Weights of a small transformer language model: width 224, capped logits.
MLP neurons of a small language model. Each row is named by its layer, matrix (gate and up: input weights) and neuron, and shows model dimensions 64-159. Each number is 50 + 10 x the weight over its row's rms, rounded and kept within 0 to 99. A neuron's up and down rows have the sign that makes its largest values positive.
Before each neuron's rows, "fires in" lists the words (lower case) most often at its 100 highest values on Wikipedia text that the model never trained on.

fires in: "in", "sector"
L6.gate405:37 39 64 53 45 49 57 37 58 38 35 62 44 45 64 51 52 48 37 72 62 46 55 50 43 40 54 42 46 54 53 41 55 60 31 54 44 37 46 50 38 50 57 63 53 39 57 54 40 56 59 63 60 59 46 43 54 54 64 34 52 22 51 35 46 45 35 49 65 40 40 46 38 58 44 28 60 49 56 56 54 55 41 52 51 46 60 43 39 46 46 50 59 64 24 53
L6.up405:48 46 61 61 39 45 69 53 42 50 42 60 67 54 62 44 31 50 49 48 61 57 50 34 54 28 49 59 49 52 54 58 48 54 44 47 52 31 76 57 44 49 44 61 37 42 61 46 48 61 57 44 48 46 54 58 54 45 72 24 60 54 56 60 42 68 43 52 60 65 45 50 73 43 59 49 51 42 47 47 52 51 47 47 55 43 58 51 54 44 42 51 56 54 56 34

fires in: "made", "took", "take", "would", "put"
L7.gate123:41 46 63 61 38 52 62 49 46 38 44 57 67 74 63 65 67 43 64 60 60 66 60 43 40 47 41 41 57 52 57 28 69 39 60 44 49 41 52 40 67 49 43 52 47 52 43 41 54 48 58 45 53 49 39 49 69 51 54 54 47 63 50 48 51 63 40 55 67 53 62 45 48 66 39 36 38 53 46 58 45 75 64 57 67 51 52 61 53 61 68 40 77 49 58 48
L7.up123:44 32 54 37 51 47 61 67 56 51 35 33 35 49 54 62 71 42 42 42 50 56 53 45 45 38 48 38 50 40 59 49 52 45 39 43 56 58 54 39 45 46 66 81 71 34 75 72 48 49 45 45 49 51 53 44 71 46 69 59 67 49 36 51 51 53 67 49 58 43 54 53 50 69 47 51 42 43 52 58 50 70 52 53 43 33 53 54 32 40 55 50 44 53 34 55

fires in: "the", "railway", "festival", "code", "written", "councillor"
L3.gate250:70 37 46 54 49 48 49 30 54 51 61 46 70 58 50 40 67 59 52 69 45 56 53 33 64 59 49 48 44 49 46 56 49 33 50 58 78 35 49 49 69 40 64 46 38 37 52 42 29 46 39 59 59 41 44 49 61 41 71 34 47 65 51 40 49 60 36 55 52 45 43 43 50 44 40 63 38 67 64 39 51 52 43 68 44 58 59 73 49 62 50 43 44 54 44 71
L3.up250:54 44 56 47 59 51 54 42 38 50 51 46 66 43 61 60 49 40 56 52 71 34 39 57 36 50 49 40 44 48 58 60 46 63 63 45 41 43 37 54 52 41 42 69 27 46 39 55 51 46 46 55 60 55 47 53 76 58 48 49 58 44 64 54 66 33 33 65 53 49 51 58 69 58 50 42 39 60 41 45 43 58 57 55 58 65 55 46 37 59 73 59 60 34 42 59

fires in: "but", "however", "author"
L5.gate9:46 44 60 58 53 50 62 33 36 34 55 51 63 49 49 41 53 47 33 55 49 52 55 52 69 36 51 38 45 33 31 37 62 41 40 54 46 69 44 43 42 52 58 48 60 56 42 73 59 31 29 47 47 51 60 36 38 44 54 48 46 69 39 58 54 60 56 52 58 42 43 51 62 44 42 61 56 40 39 46 51 31 44 53 42 49 34 36 44 56 61 71 39 51 57 51
L5.up9:51 43 57 51 46 52 62 52 48 46 33 57 63 35 60 46 50 50 46 53 40 58 62 55 76 44 46 32 60 58 53 46 42 57 39 44 53 61 47 65 40 54 55 38 35 59 59 39 57 48 42 32 65 50 45 29 62 42 49 55 54 50 53 58 34 70 40 47 54 64 29 53 69 50 58 60 50 45 52 44 44 50 61 41 34 41 50 28 58 39 50 60 42 54 65 48

fires in: "went", "made", "make", "followed", "giving", "took"
L7.gate379:71 50 52 55 55 44 58 55 53 35 78 32 48 61 41 81 50 50 59 41 28 53 50 42 44 54 55 66 49 61 39 52 53 43 33 64 56 54 43 44 50 27 35 48 38 30 56 39 42 49 58 44 38 42 49 54 50 34 46 63 42 56 49 49 73 52 34 41 39 64 55 53 52 47 43 68 54 41 60 35 44 66 56 48 67 40 62 65 72 48 49 47 42 43 31 52
L7.up379:64 60 35 34 44 46 47 74 47 50 60 49 75 68 55 61 53 37 60 40 60 35 54 33 50 46 39 47 44 42 50 53 57 42 58 54 51 54 51 41 39 58 57 63 53 44 42 48 61 43 39 44 67 44 44 45 50 40 48 47 36 48 41 38 52 67 31 45 55 65 53 43 35 63 56 39 45 47 55 45 48 60 38 49 71 32 61 53 51 59 37 50 40 39 40 63

fires in: "then", "later", "but", "only", "also", "subsequently"
L6.gate282:48 61 60 42 50 51 54 40 53 33 54 41 48 47 46 52 50 35 20 62 68 50 51 46 35 41 48 33 57 46 65 45 49 48 38 49 41 66 25 28 75 48 48 67 48 45 39 56 51 31 50 75 63 53 33 43 58 47 56 46 34 44 48 41 49 39 52 49 50 45 51 70 56 54 64 44 46 44 45 42 57 54 60 45 46 46 50 54 37 42 48 35 64 63 63 41
L6.up282:62 45 51 46 46 71 70 52 60 46 32 42 35 34 55 43 54 62 59 53 44 67 37 55 33 48 48 58 49 69 59 40 54 64 74 55 53 49 49 52 48 31 43 37 60 63 38 44 50 64 36 58 36 49 57 46 38 37 47 46 49 63 47 57 57 49 30 35 66 49 62 50 56 53 31 39 54 54 33 59 46 38 67 49 51 45 53 45 46 54 61 49 45 46 57 31

fires in: "few", "no", "some", "very", "although", "but"
L3.gate154:40 25 48 52 34 55 58 54 32 22 41 59 58 46 48 44 42 54 55 43 33 47 68 46 59 42 71 54 59 46 30 36 51 57 47 61 66 54 63 42 54 45 62 48 43 39 42 43 54 43 27 71 34 36 45 45 60 66 42 37 55 58 46 56 47 31 51 57 46 46 39 60 56 71 40 58 47 48 60 57 47 55 60 48 43 45 61 45 37 38 54 52 48 44 59 55
L3.up154:51 39 32 55 61 34 68 47 32 48 58 54 42 36 55 61 57 35 52 51 37 56 60 42 61 53 50 50 29 36 63 48 39 51 46 57 62 47 45 62 42 55 53 46 43 64 48 36 49 43 57 60 38 43 58 50 64 34 53 43 49 46 38 50 47 43 52 38 56 59 46 42 51 25 59 41 67 52 43 65 48 45 59 47 59 48 59 45 50 43 45 62 53 46 44 45

fires in: "other", "several", "all", "of", "various", "certain"
L5.gate187:63 49 51 49 41 57 61 59 34 56 44 41 54 45 55 41 44 34 41 40 65 54 52 57 39 60 57 44 49 44 47 50 48 50 56 47 70 41 58 54 68 42 30 47 32 60 45 33 45 54 51 62 63 54 55 43 43 58 44 57 60 40 50 61 45 64 44 57 60 28 56 44 56 62 50 67 47 41 40 73 51 55 36 41 46 54 49 73 50 46 56 51 68 45 49 58
L5.up187:39 50 46 64 51 44 61 52 53 45 49 47 40 54 45 49 42 34 60 51 66 62 38 91 49 68 62 50 42 46 58 43 61 55 60 49 42 44 48 34 78 42 50 72 59 63 47 58 72 52 67 55 52 48 54 43 59 52 39 63 73 56 51 51 60 41 50 60 54 49 54 60 46 59 43 68 59 48 54 47 55 40 42 50 38 55 46 56 43 61 56 66 55 57 48 47

fires in: "in", "from", "25", "20"
L10.gate44:65 45 51 52 39 44 58 51 61 38 63 34 74 38 52 47 60 38 43 64 50 36 63 48 28 53 55 52 59 36 57 26 55 49 58 40 59 54 42 61 64 33 43 50 36 54 68 44 51 47 45 64 72 43 50 36 53 59 63 42 51 46 59 57 61 39 45 42 50 59 56 31 38 48 42 43 46 52 53 65 40 72 58 50 52 48 47 41 57 56 69 70 58 46 39 30
L10.up44:40 46 56 58 65 36 54 48 45 57 65 47 57 41 48 66 44 46 51 42 37 38 54 49 46 40 51 63 43 39 54 41 30 50 40 58 52 36 57 54 54 62 49 45 67 43 63 75 46 46 42 41 61 59 59 45 61 70 44 44 56 45 63 41 59 35 55 50 62 50 52 39 53 48 55 46 30 47 50 52 49 70 54 62 51 59 44 59 61 49 54 52 44 46 40 40

fires in: "are", "collection", "all"
L5.gate249:52 49 67 62 64 56 31 47 55 54 30 60 45 32 63 58 49 26 37 48 56 55 55 61 34 50 55 44 65 57 52 53 54 53 64 52 35 57 46 40 38 64 48 53 64 57 62 26 55 57 36 71 50 46 50 55 67 42 60 58 39 52 49 45 55 61 59 61 53 50 59 53 51 51 56 55 51 51 37 58 44 41 42 29 54 58 60 47 52 43 58 45 40 42 48 55
L5.up249:46 56 56 42 45 47 42 44 34 54 35 37 60 74 55 49 50 67 53 41 54 47 51 32 49 51 34 63 43 54 54 54 66 45 56 52 46 46 61 37 51 27 55 54 52 44 32 70 47 49 42 48 48 33 45 41 38 60 42 43 42 51 60 31 63 46 68 54 56 44 50 48 43 58 59 67 65 46 60 42 44 47 36 50 68 48 48 48 41 47 62 43 63 52 64 79

fires in: "first", "all", "last", "any"
L5.gate222:29 55 39 57 38 57 69 48 51 41 44 50 48 51 44 49 62 53 58 63 60 51 39 61 55 48 47 55 60 47 53 60 57 47 48 41 53 61 27 45 47 39 56 24 66 51 61 49 53 41 37 69 30 42 47 46 59 37 54 56 45 42 39 66 72 55 52 48 54 37 51 47 58 40 40 55 64 51 59 51 45 36 41 45 41 34 45 63 45 45 37 51 43 37 51 51
L5.up222:48 66 49 49 53 52 56 47 33 44 45 43 46 44 36 48 53 58 60 48 57 43 48 47 45 49 51 53 53 35 41 53 57 49 26 57 52 44 44 46 48 40 65 33 78 31 37 70 63 55 47 60 30 42 58 49 52 53 54 31 63 41 43 55 54 54 53 36 55 58 46 45 37 45 52 62 71 59 63 51 56 51 48 46 57 48 41 46 42 57 44 42 39 60 46 67

fires in: "made", "that", "also", "although", "where"
L6.gate303:53 45 37 61 57 33 45 45 42 50 49 41 39 31 42 45 53 37 50 55 50 46 30 39 48 47 63 48 47 61 44 32 46 49 47 57 52 29 36 53 24 57 55 52 66 53 38 41 48 63 43 54 47 41 49 58 37 47 47 48 43 50 59 33 50 44 53 38 51 58 50 42 61 47 43 40 60 60 57 44 57 33 59 33 52 35 54 68 46 30 56 34 46 56 48 43
L6.up303:55 46 61 35 48 41 49 50 46 45 52 48 56 48 53 37 47 58 31 49 58 49 76 47 28 46 43 40 40 57 63 37 54 46 51 54 59 25 41 44 54 69 39 55 40 55 70 53 36 51 52 65 56 58 64 40 58 53 50 39 56 45 43 68 42 49 44 43 34 50 66 63 54 56 52 43 58 40 59 55 53 46 81 47 55 42 62 57 57 68 52 43 58 52 46 65

fires in: "that"
L3.gate422:56 61 46 59 54 46 55 41 66 46 35 53 30 40 57 36 45 40 43 45 28 52 49 57 61 56 55 69 47 31 42 54 35 61 52 48 45 37 45 62 44 41 50 48 57 50 67 54 46 58 45 47 29 45 49 46 39 52 48 53 36 73 48 49 50 35 52 44 40 67 33 51 36 63 61 52 63 48 41 47 56 45 56 52 30 55 41 59 43 40 57 45 47 58 50 39
L3.up422:71 47 47 31 45 41 62 54 46 48 61 50 52 41 51 58 39 47 54 76 49 41 55 60 47 41 48 67 61 51 55 45 57 47 41 51 43 40 53 61 45 54 38 43 58 34 58 61 49 49 44 57 60 70 47 43 47 32 43 43 44 58 41 47 72 63 49 53 60 43 72 41 41 46 50 43 58 47 47 37 48 52 49 32 39 63 20 65 55 54 46 58 34 56 54 60

fires in: "one", "that", "i", "a", "your", "what"
L7.gate34:36 61 38 58 63 55 45 62 51 64 23 35 37 35 46 52 51 36 56 52 52 42 52 58 58 44 31 61 52 51 59 54 49 49 49 48 36 28 42 66 44 31 47 53 45 48 44 58 50 52 46 51 49 56 50 46 44 49 36 53 65 48 56 72 39 48 47 56 56 33 56 41 50 49 65 37 27 57 54 57 41 49 46 40 35 61 54 44 62 56 39 60 43 35 39 50
L7.up34:46 33 54 60 41 44 62 54 40 49 49 58 62 54 28 61 44 46 53 41 40 37 60 63 63 55 55 62 43 49 51 46 34 39 62 53 63 49 63 40 46 48 45 53 61 26 51 57 44 56 55 54 48 43 54 38 56 61 46 48 55 58 44 52 48 33 55 47 49 35 51 43 52 56 45 55 43 48 66 59 48 46 53 46 42 49 43 58 64 35 44 65 74 56 45 64

fires in: "the", "of"
L5.gate503:52 55 52 69 46 43 45 41 57 58 52 49 52 43 48 43 64 44 65 49 42 71 40 60 63 51 48 71 63 49 62 45 47 40 49 28 50 35 52 43 41 27 42 44 36 49 38 45 44 61 46 69 46 21 60 50 43 42 64 60 45 58 50 52 57 47 35 50 54 56 56 72 45 24 57 49 57 69 59 52 43 57 31 56 60 40 38 52 61 58 50 48 59 28 58 67
L5.up503:58 49 55 57 51 50 42 48 36 45 68 44 33 49 23 51 49 56 72 31 43 37 60 50 33 50 54 73 59 33 46 37 47 50 52 41 57 55 61 59 42 47 64 36 49 33 51 44 33 54 58 52 60 38 56 41 61 48 54 62 45 55 37 79 56 47 18 60 38 44 48 46 36 56 46 29 46 49 65 56 51 41 59 68 54 47 42 55 48 39 42 49 48 51 43 38